Weights of a small transformer language model.
Size: 12 layers, width 320, 5 heads of 64, MLP 448 GeGLU, 12.7M parameters.
Training: a variant of Adam for these matrices, 452M tokens, 13788 steps.
MLP neurons of a small language model. Each row is named by its layer, matrix (gate and up: input weights) and neuron, and shows model dimensions 80-271. Each number is 128 + 32 x the weight over its row's rms, rounded and kept within 0 to 255. Numbers have three digits each. A neuron's up and down rows have the sign that makes its largest values positive.
Before each neuron's rows, "fires after" lists the tokens most often just before its 100 highest values on Wikipedia text that the model never trained on. A number after a token or word is its count.

fires after: " " 50, " (" 11, "'" 4
L7.gate328:122113131044142075162176114159101092159113147117146124116089079096136108139053177073111078137107088176149145137125107158120155158084107175100157194133130115091113089172141080143190084128147166170143053085044120169137121173089138145155126182092145150123104113179122114144123106163111138125102146191085143089156166082094100115104187134192154114160137145157101105137107104128110145172126035103098123107129126128156116128156131128189119154128114102181133136130111116155151121108145135168130103142131148065158172127094159145148129116190169120136105138114183156152136074126130081061
L7.up328:101141188138126143143090111108101099130115180076102168141169149099154168142137123166123100131153112128145099100095137045119104118089135120144158102102162179192168093122104046084102143095100152131137167161088135155074122133149124128120111108149112150116145207155166043112120126086140170194112084053139135188138181136118171072134078091100067083096139114107088073161122101132131106073084174112101096090127099122090112191121165143102094134126110115132180181121117166107140130178139173161065077060121133132148136147076142194200099129100090149103025085081154108146143103121150128146

fires after: " " 62, " |" 4
L7.gate6:109118088153105121167100074151168119162075151117155084098120124132083112167162130162083169096080112140123143115176121116120113092118183123175194163060098130131106149121093141088091063105095128114144127128105088166111183098084090176160156088188079103132157097092158133128179100140167156123142089175121097106090188159116070086093143124145165117136111134183055124094066180161115096093113115166159123109150130153081165112173127143135187060093142144138150158059083134054113133139087076041103102175099135108073115093148132150128151107162178078163108133107147088117097146120075133121
L7.up6:143114144082110109165164104149215145087088168155084104094171120148175122119096082095163117081138153201076140109110163114108093057146147174161134171093185157174083148145088088105120128111127111112148119173152107151085161073115108127067046141152124087119155130135112097076102093184143138081134095099078087087134093150102109167159092089129145094131149072154105124100128121164103150139139107114189056104093146101066191126162108121098120129114195134147106164151105149117060110094172128145118109113100127108082029116134147117188088133103060125139105143086174102100108095188181135113

fires after: "," 20, "." 13, " p" 8, ":" 7, "0" 5
L4.gate77:082068143057127132108136188079143114165119108112148084107108101083125173132142101088070054171143133148114093135156088109111083190119115159098122188078098145116116148096119114171088179126164126150135146154142156147195082156139146151117100103082155128132153098146154117198139134133142103170109160168155103145124157143114128142100101153124106152117127082101176161052180075086100112051127143092157137103154152078134078133085145114182198120152137106204097108147139130150132109088072083128164122116151075085139139202080147114130149087133134053087182108142163109135129100100090187112
L4.up77:160119095090133182111095148106151177161140154172119126151046111176114158155097168132115143092178136154091152105160142127106107106141160132143130182101127149097145163114100032167148088098072108127143117088181157174134172158143147091138079138133156110099126073119108093155132197172151066122166123191129123136100111131156193194164142091103162156122123071169125107152113117193079109193073111135139093138166138117147124146114157132084150159163122132155124088120134168169123111126165093075127142124174144074101185138081166087110147193070149110098125090122132113107126138125116104158

fires after: "D" 21, " D" 19, "d" 7, "W" 5, "." 4
L5.gate402:128139124122098109102128123126148051121136169185132090196135148121186129101116113099071095169156157156104164134149143079115121131147161116176188173101139169109121125119143163173120113152138069136146063116154181139179090115126130150110185112113082107104154160126148128142072160159148100070101090138125097137106100169147164144108115087151102144121127077130128137127177179194127118139126164091116136150145136138156085153100135105159105109102151137088159107101166139103179132123223129177142166125092153143173163162091129145143112146123126123104113186161092113164105122071081117104
L5.up402:169157149159087143137121171122123174060099123087097077154127096068110126144093143100114096183144118116104147132184113140132116156136147149089126115119182097100126131186101160117058104121087128113136132103187096104075180092140149145103135139161120177134148156089131144136169163172158073173093137177094112127212115174114105105125166189116132086152115139111178153172132120080073069126126146181105149146101146099150164096184162182207124117143130157119093178086091115092115105148142120161119090214147125112123163147127164148177100117106109124141149159118135134109094100109178142104

fires after: "," 65
L7.gate106:107149137166134184051216155113092130069144099164163166144079142135113143126123141135135170084187156080127205110085190111164116107187127142083111104120177185124160199094153115165120173099120079124121128113071099158096176146170084078084096100102141127171203083152110102101166108140167091163161090108121123093135103146161141095157079101129123157132097109140128149140109095098142094116105118121179101119136102153114076102153127176085091175118169163163099138170149094158186122170164190156063097145150110127092113154100174133126146135132106130193106138155133159137146146172129178127
L7.up106:088135083115157088115117120140108110139147204098125144131100071127092150073152154136158121146085109113110119131178097189142134153071177126125111189143094049141083125126133135132180147135188198138120121084135161095160127169139145174115103169074158138125112076076103054192149174075115146137080087097172143152201083102140121138108195152143132149136132166176109148156120158126083186135139076153106117123136141069138085085092128105130144138085050139112119085173101151031083097146118069165183079161115132129113131118165121168089117128149184090097136148111148135121150159118154170194

fires after: "," 66, "." 19, ":" 8
L5.gate174:073162098086160137149083167094122143162142121149102129138125088101133137118047127136033109086118120137091150064168112124152092071110121093142171177146132149106095129111110061136130071143139174125162168143159054131173154198151147161193104200099085104105136139119132131176149136122103104131173171114121161191183077189178172140097031090125117147103107144147131169138121155130125143111114116121131109144197144166138135122139164130162189176175079156130103081076138126125162116150133165069096142132104150156098101176152110099108147148061122095120203084116122093128152142078070163133
L5.up174:131103159158148105155131127186100197171101163118131198143055140074122118124135079213106158089138121185133128110115158137133113138159153039133116083125092164120130145132101058132120082175133159118107092145035065139125145189155108074178071168119089108134141151107150131161161146080125130192173188126131141122156085158137122107096143132130099087153122126101110160138145134148114150081121119153165081171137085102110110090122152095180177188129111141131121155119104113041157105090128150113135116112128082115067065187134137100085134163093144137137130140087138126115150136138080142152

fires after: " " 53
L4.gate153:119137161150139145125134134133137063179147164177073110088118087094171130153168159115092137097063096122120063101131162056082082154134170131114126088137163090105108190140159099088151136100112179183114139133109128122122097110131174194160069083091096121133080101166162159160096081109172143141114134207138148172154164079149115099126149071118200145114129146172133167165095106129165128164127145107129126120146125089135123151108133121112181149106132161173129115126101144062113067145094149135104078153161109111096174092080097115152156119157126125070153120149103097159111108120126102173
L4.up153:130109102123191158158098153045197136077132122123177118136155151183124083145135164092166117128193185128126156170135130154095179125135184125085134160114148122150124135128074096091188091105062100165157139085112177130174084129113088140159080178144102158154120122104085172127109140080139151155083080108184083087095177144094089144144183122154114123127149065128104077115117174140115151075097065170154144155084044128123148164113161157113127080158097152090102136083143120120137134169113175087069125164130101089193153183111081145109142141076145090135090176121113138151163088139161157096

fires after: "." 43, " ±%" 7, ")" 5
L7.gate70:155207106102138127148158092164134114159121197138063101093173128147169096086127132147112114116132127127100141148123121107062131179118152165095133189137089134139098146142111104109116132161087143049168104142155122128117110122136134135189160129117146057162165135162093135160111122142131115104136103134111065186117041086113196139149135179082124077082102103113162156044171138125041144136112053135088158119152127146122084105112079218139119104112109134125088099174042161127125139129175081124125095151144167165097076097080147079116114131126128132163123113118117092147162111067127166161
L7.up70:135132107128167139105141084213125090145099143067068098141155089137165103107180140125133074166077102154116127109171136123117128153061093122135093132137137131208112146174107144127090111114153159139140106140126119091159141139123183133177142144134119146184100196125162190137108113128101121130076155178165158133143146124178156150130180148079143184124175191088091160071102107130147182108125108135127170102118109053129149124165157119146103115129121089153177151104020124082144140110094097129153197152128132132112135115098129118138126073076095086104162083094086089088186175110184109129

fires after: "19" 52, "20" 42
L7.gate108:144116114127116157153155156139067148123162159152155136136059151156091111116139142126106140163091171095160160102136144112189096132124117152108145168176156108138141056130151115147117144134126174108147101139151147071103135136102129176126137130080093112194184092094118151142091139116138081141099135143109077125123156101107142158112107163094153090129117134105156104140193086183118126116111136110092042161158154092068159137176087110070139114131142092126124145132166140174110146175125118158109117136135163152111137186166114051195141184126166151115105136134073115101097148176118080166
L7.up108:085151102156093129137161176101166175146109151159112128042065163119110195155164134143165144169112088189055157190161141046100123135145112165130141107200141132106119161163065122236056132141112136154124128140165110145113129210097127114132142133116122192177135105098168066096093135108130118086093139156115096075057123116118153074084144091110107112099144144165144117124113115113150085159108089069118145066120094152098144146108133150147110145086097116182092161089136153063162101102105118115195133121130162080196122136086135166138176151126150130160073122122118110160176087086142117144

fires after: " m" 22, "M" 15, " M" 8, "P" 6, " mm" 5
L4.gate430:085147143127141099083104149104117131127151170110129116117072121084086103098181149118106127116139137064084174118108169157123123105133135080126168109117057059109143132173093102113166123176144128132133174097134114148145126156123197104135089101122163091123117157114109128080115108160112118156160087127125130146128106072118150091106114142108132098125139106114078225117139131084112122046115080039121114114086158175136136173142120108125133118122137114143117163124167143128132058117046121109108119135177098123143046104074136144140158167119158129138091113071150143096116120126146175132
L4.up430:122127130126143114115117099000123150134076165194147100137113145092155162101112132162173157091133093133138112150187116157117141123120180147162061081145140101148122142140078081135116180098141091104154201122157062044127116129122217106122120076149119111146162123146072134142162167129118115178105116126137089189098135111115100115198108208122178133101120143108084133114119082091100127124075087108129110143137094091079140169068155173162131108150096082091119134134074070096119110090120060139119121111087072165135156164105106131150169167159030099119150115116111065085117103102116045079

fires after: "," 56, " R" 12, "." 12, ":" 5
L6.gate250:143153103166138149080104142085112106137191135132122178141133103134104161085132189097136065080104117149098126099121084093188121098108140112136129135104082164092144145211121099122128096147164149167173146107158150115144155143098096170145090197111133143137078125156136151181137135138112122119081180138140143202135123107115081098108137141088163101146131098134148143146094095166079125101110142122157094090177166141057061108166130124172042127122126126152129107183130107116147085130122195129143121093138131105172190116136091088177105145131153117096191070137067089182063077068088131153
L6.up250:145114116127171083074098144116085093128117124089142159165119137184119175131143174161123080071120107151164136064139127123113115083110109114114181125101153186085109141161128133193141128177196130161086139138095159115119151143111142130152091097107141170138136110156117141197143111169124065110197192152140152146120107137092052131098042152117075080152150107098097110110138088098145139108168195165136122119202161136134119124193141166122116194148144157144179104145153069079136110072105156021142053092121082104125111158140134102124155105111118138148151157129080083137119118099107131162

fires after: " N" 16, " S" 15, " n" 6, " a" 5, " D" 4, ".\n\n" 4
L4.gate230:119182142107142147153112082172165165058180066128090103148109073090121134140160141109124104066088070100074058141078153154134091131140145087106112137149121174186158127160117146124112138170110117129097126157147142140131117108128131182100176105131131091165146129109101149141163131138065139111099129087179063177096162133096112165082069128143138154177178111138138151071151133135123067079113112153165069171168116105128147094123136115166193136121122098117151135110142119100136116103152152150144127088128176144169139092160064129125108140101162125102158130063105114169150173146090094129
L4.up230:100128101138107170151145133151114114137174145099177165121114141137114085144123157145121159132100156153091137223107102189160055097067125150095061206105178051088143146156147131109128119163055130128100140200182122166126146141061127142127116140125086129088135158112090116127193165124151116148116118212106173178132186117107116163151130164194154147122133153157091120129224173136110065188127141111138094136143137140140100158144135110085112109079116188107120167137124117180113136104178090128127072080129135093153095182087177118106160125151070140148143176115146166106109188096112174173

fires after: " |" 48, " Time" 4, "S" 4, " M" 4
L4.gate195:120144099073134141140122164166157127162098146128094085162089075139063105134159123163140123106132144119129076082170107166099178089135135108100093171118136094144121141151093032115131169139170107142154213043149115093131127081130208136130163115088169065147060068153124112128167174193093119076178109174142119175084117127135138105141148106116156127142160160148114192117146083107073138104127138094207163142128125116128080112132138148114164161149142115095111125096108145149154132136176177170104111152155136129088127096140093119120151142097148113110159153116069125092101151152166113113
L4.up195:159129082156110156143104130137153127086084165075097121073127110063090125058154094139143133127098165105133121126167062151149201100108105106141059115072096119203135109119122100128148147099117161168123126099152159102208096125085149152141119099098135125142077073100089118115119093148093103084089189172101120109128155118125152157090149155127133166153197143113120162094099146135144193129145139109160161161106079143147085132122119065163123106145110094146085104134116144160126105149093128117153180169141102059112151152127135144127143128148092175103125165123089141143173065196144112115

fires after: " one" 25, " G" 7, " some" 7, " an" 6, " K" 5, " O" 5
L4.gate283:125156070203124131130155155078120109152083165144148154166185179130128182140132155093083098089126127131090165144154090177102138147122087135125124173127104147168158160116112117151107075098193155165087144124157133102162128130101166168130123125145120058126185120087118124120118114169089137160094071110155139219099130077146085088129097078117132086070158132158131151076166104149105101109068096136162134178166151137179141123093123139173113137061111155144147083093121112111141109145149156117116167195181165175157117171109127135065139138117100132125184135124105083160073159074091110122
L4.up283:158173180114178124117095138088144108102141124184089151150078158118103081145104159114171122143130128154110157088151202152074065078100176174176172114078177122127142137138090110081149096071168107106150163150178121127089148152186121106097186164226163116156157115133121120116121128111116181134132138042151085138129070102197096139105112145144051147128190095126120133133166137098146161154142138080110165146183094121155091145102102129135126165113212147099123151137053145191176117214048133096063156162130088147165133089121085134131098127109080156147116140094109151132102122109135138161

fires after: " |" 56, ";" 8
L4.gate329:140052121108093063120149124085133129067091095192064097118129116148191136122133085139105146155132174138146151161047148144078095151107093094146187070069096157131153071127116143176145076097107095078129158105158115166134080190109149134129172113134165083125117132134057120221169198139071113153147218162144132133093095162154098099112140115119165122135064179137167116094122105145128121141075158118110149093168067102092119092116110065135168147112171091174134139127140122154091109118127119197079087143076067124082148047183104163054100088071160125118141133134138116136140140121093082139
L4.up329:129146095095105148026079146119149144064208090125036134128154129130150095128051112054120158111080122100079095122088154156159121095113143118165120062161112141109112079148155134112084178110098121166108161117111182116164135098146125153149167097105174095127144173161121138174154109183081136143075101107112156129109147155099137186151134139155143160134135135083114142142140114160122126151113139168053118158067094128084152097102126119137123164157170085169128129143068101109128135113100077121084126152169169137174164097165185121100109079118166092100140145127151126107096122125168150152

fires after: "19" 23, "18" 9, "17" 8, "6" 7, "28" 6, "14" 5
L7.gate291:135147059133116157120197126184095117104196153126093129155102040081100143147134123090085124153148134165114163089135089123103165116148120126157120168167050124076153105118137118073181165135151170116139098093160130101108069128136162140103128128130126111111178122130136052140085082123156137128125112134099075103106092105140120076064117184117186092136141150152141151119144085134075132090160065087110078159202059172171170179119104166124125108150120127122157185075180167090119146139174120122058093074137138161150136098122044162113126152140067150107115047086145085094097164128113082105
L7.up291:114154105153134164180151155121099116189114141145153119166160141090137129134107191124141128143165129149160121032146162099151148169145128133093154131118159081111139163085144084154135133118119170140127158131088123129114072127092119150144107125095053114149186131102141178169088110088131143121111124150145143132165155080214173146166152125158071117145117161155106119187100172111152143141163127110127095110152122131090158133065077135141105205093111175114172155075107101136059085140124161123125143103105118090172122132128118203135110118131112182158107085126109153117123145096118121119

fires after: "." 29, " ." 12, " U" 8, " D" 5, "," 4
L6.gate73:142115157155117091156124138073115140146101148126150140139154081046107141133189168132123129087118134202113162077144082136121141161158137151106127100125118174090118166126128103145112161123113183106161119151159066162111153150170165089093145178120114147147182140107101141108118112139138098134113091159105125168121140106123142135082102138091107118117034173099121127191150101090090120113111144123102123155132100123096036135114116160149112100135100098162108115111107184092102117114149230068153132209099162173137125139077096056073099163108091067109141068182134119167126088122092126174
L6.up73:136159108122094121134137197152119144128125130144092134068170098123143156073115177108103141101126148158103178165113114135078118120171132081119137106134104148141084076116149148145163072138114125155041204095179133177126150081187094143137155127070122169065095097119134133142136119155096107123095141176127128110126107131080118156122165127139119122105114064150187156089106104121125119094131139124071116072088067106140113104101080129064194143111119169115175162118189008086196135144114133113147088132131123114132161162114145161143161089180159126120211159119131090106102101144106123135

fires after: " G" 21, " well" 14, " such" 13, " g" 9
L4.gate51:084116112161179177099152078057103121151111142127186155178116132086174096070112173077104077137160086149029120063169143075137140177148123113142096121101124098081113178127110146120156136106120112101119094144098127132194176144162136130183126124120133065177087064145120134181068107150100123104179155186110128111064133145156172162145087080078130031103143143087123181079168092118008140118117193123137091108168151159116121182056118140109125076137098132115148149119110125120155088180154105145088144073087109127141101153137104108133181111104157124073094131099165142139125123122123121154
L4.up51:176156139134100164118127107184070135165120112102109098174135143095104120064103183097064099162103153148090152140181189151130136163131137158140114122137169149143158130137134153172107106165130142155085136181075063153129152157115172121086101131105101138061133149135143113143140153116135166125107060092124111128167161144145083149095128110116089101092104073130183136136197219161139123149147117136108090158109115132232121114111191122108160113122085162124162149117116174156144103100125124076132122154125143144172091119093095146069149105134129121132196123164119111118172157207141100096

fires after: " |" 41, " " 23, "0" 5, " —" 4
L5.gate437:154135148152138168119147098111143153094072061173109069118143137126147114140140217183148138169091138137144118130099086144065125100157095106157129103152104161126066079115150156081171073088123178094074146152164079193122084169136103142118086045158153128146157177119116116117131136149198098122094089121131159196095125157080151135120106144139111124076136146174118146107098124163117128109163139127180086087182101075200155147156144144156118128088128167100108113070143065200153065156131122130157098119116123108135109180139088116067124097129161141144154128132129089181120122118157096109
L5.up437:121102128183102206062108162091145104173135082124163114171096126111111123169067152116157100090120114103113092135150142133122139104197145085084110152142098079139129100094157166123132151140068121157097121138107176124092098172123146105145105126124118144139162095121077186093087184109106098078134139077084138108149107126077090106096178101129122121104131080074163133122072125186162124132147109137129156171099103125088167117110103093051101054090152141171133128126167134106162085122119201126136059128103130126108128144200123102126086109123116180094092161161149131118141170135163184136

fires after: " B" 17, " T" 9, " H" 8, " M" 6, " S" 6, "B" 5
L5.gate154:128178161114120152152100142183116126075128205161155131131127153112161149075109175136095081149156074110133133133149091130098145106131142089173109105156088104133070155104100130097153093115155122143121140129125151179147097123133132112126131165205165065070104113106136100145101125140208147132109099139108143151082159115156180104103100138142181081152175113143109207112110081108156145123112163130134159112148104150169138172119120092138204100079110113130071114146115138145115096145101109130135108086125127193137152101130215134117126107134090140166086086081115118059106158097112133116
L5.up154:132121129106196134155190093144092141124132093091133119149108120116107095084133125113108147159136101109112175124121076123179165101180116122195075114096154172131164084119136092067158173113110114139178171139128145117089091163091092083082157130119095114151161115182106186107174151159135115081141171073164169147122133092113091131099096109110066140087174118066125103145105111160139138099122173077091118150124140068141093055142117161106162168132159111108125103115157049156106120104080115093122119115163146115146180121170122085098142122057118155119138174122104135186172083140084125146

fires after: " |" 25, "." 12, " R" 7, ":" 5, "R" 5, " G" 4
L4.gate437:107138123132065091113064148107090097138154139115163101145147164094162150112145119155086099139136136155145119139083097099137135112128098108140143193155104197154122109120115189079135089145145164126090123126204144167174139084135130059147142142102114121085130158171083145109145099111144086180129181200143166205105066124152129108121084124084074079113153112077081144138059085144158129123112121117203184098155155116131113112082138075180053163146150109150134070083138132157119066096186173098095109091106081138063179113162139161202167131072111079102135147102099123139133114121131142106
L4.up437:104137149112088127166193137120154151197092142099157078110109130086101129074179138150108134064061138137112186107130144150121120213104122142146094113162133102140137175085136118168148109109085162136204114086134126123133138116118068127086129190150083116099150138130117129093114097098151079090148193191144163108144021109089103124107117081110161081135100139100119085126097067095123057095141111165143209115164090098102146149146138092089112120113120144094088083079131084146161122137127150163139140125057130109117179111146119103132166179112128101117148133178103098069136107130121110151

fires after: " |\n" 54, " |" 9
L6.gate370:132085156144111052153095167137128158074153194111176143096124091108110142039136088149164080117116136099095141119141111176124105136175073078143116149095126187126148127119136207138115100136134115159086134089124091130118121155090157093158087184128158106070113120149066135162141131107136097144131122193116132121109134158121138098132131120098124150131130118137146139104137086095107120102170134120150153130121126133088129097179118109204117044126109103074083105141068156112166068136135121124159103194136118119148143120122078181093156143124113128138119116065155142139148115115142169093
L6.up370:116080135105132120124114099127184103054170154165171160133128092109111199129234177150145124136156170190108192099129109105125143110089103173179098165098166132147154122167105121119107054179182137181134188135137145138099109087099081179105147103137137185166111098133094148150159108097086133111145125156175135141108125135058081172055093188200087104150086145060133175078117151143153097130187131131108129106116102154143064149111117164123165155148109119086137105113216150079131125139146134102078162184130091152129114154127109149135127057155118138094182118109125113129120129150101087141

fires after: " F" 19, " S" 13, " T" 8, " f" 6, " D" 6
L5.gate153:063131118156121140112107151107092129134137157146117150161154160116136201180118073093106141133094142126083119108195077173144142125125101151147094099138190126186142145170085067111082183147129120198170047162118125116150115144132129181158086118167192150145189123090137174155113165212130144114109078139114204148170122127124145106146141121127118086126109136133137158157119117172076122119106104057180080141172156127181140117079181128154186140155127169087052166055150113117058114166129133104082182145123162155119152148163111151120087114131121125105142128117072134181100132110085107112
L5.up153:125116106085155186173131066146135088181155083117160131116119063105120134171080145103114090187119143121147115125130152149140165118078043040107156097119122121162119107131097109071088115133112137125145131111157146140122103143066100136121104111081216106147177127146161106184134094151094180158095137084102187157100109113100158161143200179085127125103145169118141171122158092139091110169138114133126108088169120189134109089106153168121105141169085109103149181151144096100119157154138143120179163169116109119169093133108126103147119065107162102129180134227156077141101168202104085124

fires after: " such" 25, "," 18, " well" 6, " addition" 5
L6.gate409:151170163149087114113102058146103188124165144108152085121160161124137197073119076102106108139091135108154109143090132110086095157134108101099164073068088112155170101105129131089126094131109111135157147157134081111119183070183147195121121138154168125168146163141111074136192130143098124134138125114062118129118100137137112074151080126071145144048150182095123145104161131167105131137134109107124099103157144123164124095137127073155161150135114159165119121124126125185101084112206117131129122060121086132098121083116084177135136119167134129065121136094156092101107164111090062158
L6.up409:163147124091146110183128078155142120122152094144125158122158113152162121138102084112126136193137092097129115135160142155130168129138120109135140124058149147064109108103132087049123110097153108117169148124158123157084114124216106149182111108048143131123184101102138114157133145150171141095178140155036045107176130182138129125122108153096135107126120079063114138093159112044061163146120070187089128184191146143121134134134127142114156129117151093114136155085109151148137144172142150105143111165165131135141104079098139206117125143168120140104142112147097148153077088156118200160

fires after: " " 47, " (" 11, "–" 7
L7.gate447:127099085158161097138107130102053113149154126098122138117088110046128118132102147100120109129133107153131037077168112050155121136136128118110136165148111129088144131057125100117089134149132116146107101116097107117112154118200172096142181126135119112125129128186182121149072182109123090115105091138090184158170096169133202120127122126160115115134132114131127143174122115140115131180083086109076140122136136128145107178124138160150100196136073156119079181152138072104149061116147134137102059161120114063114163116162109153129151098144063151190094104148114107126173119087099142143
L7.up447:134205129122126168135116138104121132166089077079185168103158097125136156159134163140123125125116122140141068073136121104150182123126108126133102190149108170142067068123113100168118110062134176099111083112151084142129129174164118114133139167148113046129101101122104158105115124151086122074163030140066134173165113147111155151141110126134152179103091151093086132190143128205132132133147072173142122148106145125127156163113192132169161134125128127105095168075156141087167134125197161167116156096138130128110064169146100099174103080072131143119155126153098159100204081086155112140

fires after: " \"" 19, " (" 16, ".\n\n" 10, "\n\n" 7
L4.gate353:132163098104095184160111096129120135079152218170096091088132126120163209095201140113170144164131188083099121142123159139093116096119091179131153150157157060149143150168106094148171114140122116111172126188060071115094099150158122118191109193129112111137159138119067136137075099148156132060142153121163186115106118195165087090085101141152133121112106126204170172176137088123126099092077139148075142098098162163089111119088090162083130155139127151067129163165095159131174135135132151122086159120139118149163121097153090160140170084110040146133092146089120104107151094134112095109
L4.up353:112128147161123151201067123140160147099102117135172143109085142087092073098122156074135126059084133146148163137157098156185147130186200105177139130132126071139165135142154115081102123138120143131133148075079170105160167151099155118165109097113177154125150148102158181141075181114135130107162072107136108117119188184103132083169137152185167124109109142149166117086155083113119147144085138165110117098155143097157117120146117085056091154091132125133075159138174157105124114107168137111118142127098112166170099119126146095121147161129100096152181097116120180145129110117116086165

fires after: " G" 20, " M" 14, " m" 10, " B" 8, " p" 6
L4.gate101:113151113140130098145118109105168149093146131113113123166168067106122132159144178136172088182154123136104200109142092231099090119148124098149149077085136081154093171098142114097078123164165166144162160080197100091154112169157146129063134122106135118105197118176133082113121117153158110088120115153169103167116131128134174163188119156138113149151132094091105143112108076116052138067127130106164169152177170119185118195124143117171087076147124139106083158116128052139118080142152138114111137110135119144175183171176121165171139129109131112093158165161129088090109145135130132185
L4.up101:122185080115186220130149134114145124134093153144171140109146156137148133124090184109141085077100149103122116107134140136156144085108193095164111177115070086079150151137118105182184111097085099174118148141133122121133154083065112139108117143131116113125124075116166147099163132130160126093134103161098101104081123162145127130146167110150228056137210098143070138095123111124081105075129118114077168112119154153132117148086148074119181081123097148091114155136085128103165179103112190088171143117158110085147131116127167132106170147119113142118099162142080108094179131108101108115

fires after: " (" 32, " \"" 13, "==" 9, " Jean" 5, "===" 5
L8.gate152:085144136091135162093138110104158140097110108097098131142125109026100117112117131142157112089151129126173185079164111150109138152103118079082141095128124184061091144163102078119146139136146144150142119092156161141201107134104112098132125175141149169111149133220111095108099095111122067123144100112167086167082187083103153111137142056147121115197168141145121155115122079168148146141144134125173114112152133100162132132140129141110159108104200203078113115147168115114147157172153181143080089086158163152173151091176134205126140128136050146152117088127133176081128102153092110131
L8.up152:161112123125128132162132119119118175109173156136164116131161076108116108104189179118128141139200086164126130102095160151152119123137166171115170126127099112186177095125119126143110096094111120131136109117104138127101125139108100123134130110155139146114133157089115223138154143156130145104179057162125119100138075186070157146166138144119177147192078125153177079147122162199125195117136133084111099176125135175099153146106096113115099135158086102085119133166117114122097174157129113149108087132123142111118124146115087149165140135130112100109181139160093154157130130100175139085

fires after: " |" 39, " and" 11, " b" 5, " came" 5, ";" 4
L4.gate276:112120173125169074137113134170135108091166108197119134149117089170123093191126184133167113130147100116135187152098070121179148103173114134122159127144135113166183159126127127099117111177131052121110147125106143145105177155161104110118133082145198148126103097176104148099143127142121100133170078141077130117117121102029101146115095181078132188169107128188112183164127097172162084126135131136152135205124105128198132129110173167103055066163081128098116136104122177149180110082106161098187035130151076117158158189119144169095110135118106131189066109167110157135186127096142167131
L4.up276:130127182101125154199122101116155132182116165119117077160140147143124097145126133171142116135176192092140143138111096118148140199182108146045145078145118136174125104188128122071187121101096146148111127122140127122175133166107120085116118088139099159083156089184056145149141088174113198096132054152152153152115099100112127137090095154151065135142168140096135102117066079140111165129131064135140176146158101105191141137132130151134085101151109127106090136142110149154154163153115102149138178119120123068130162178175113147111094069146107135098103109067105129072141082136173146100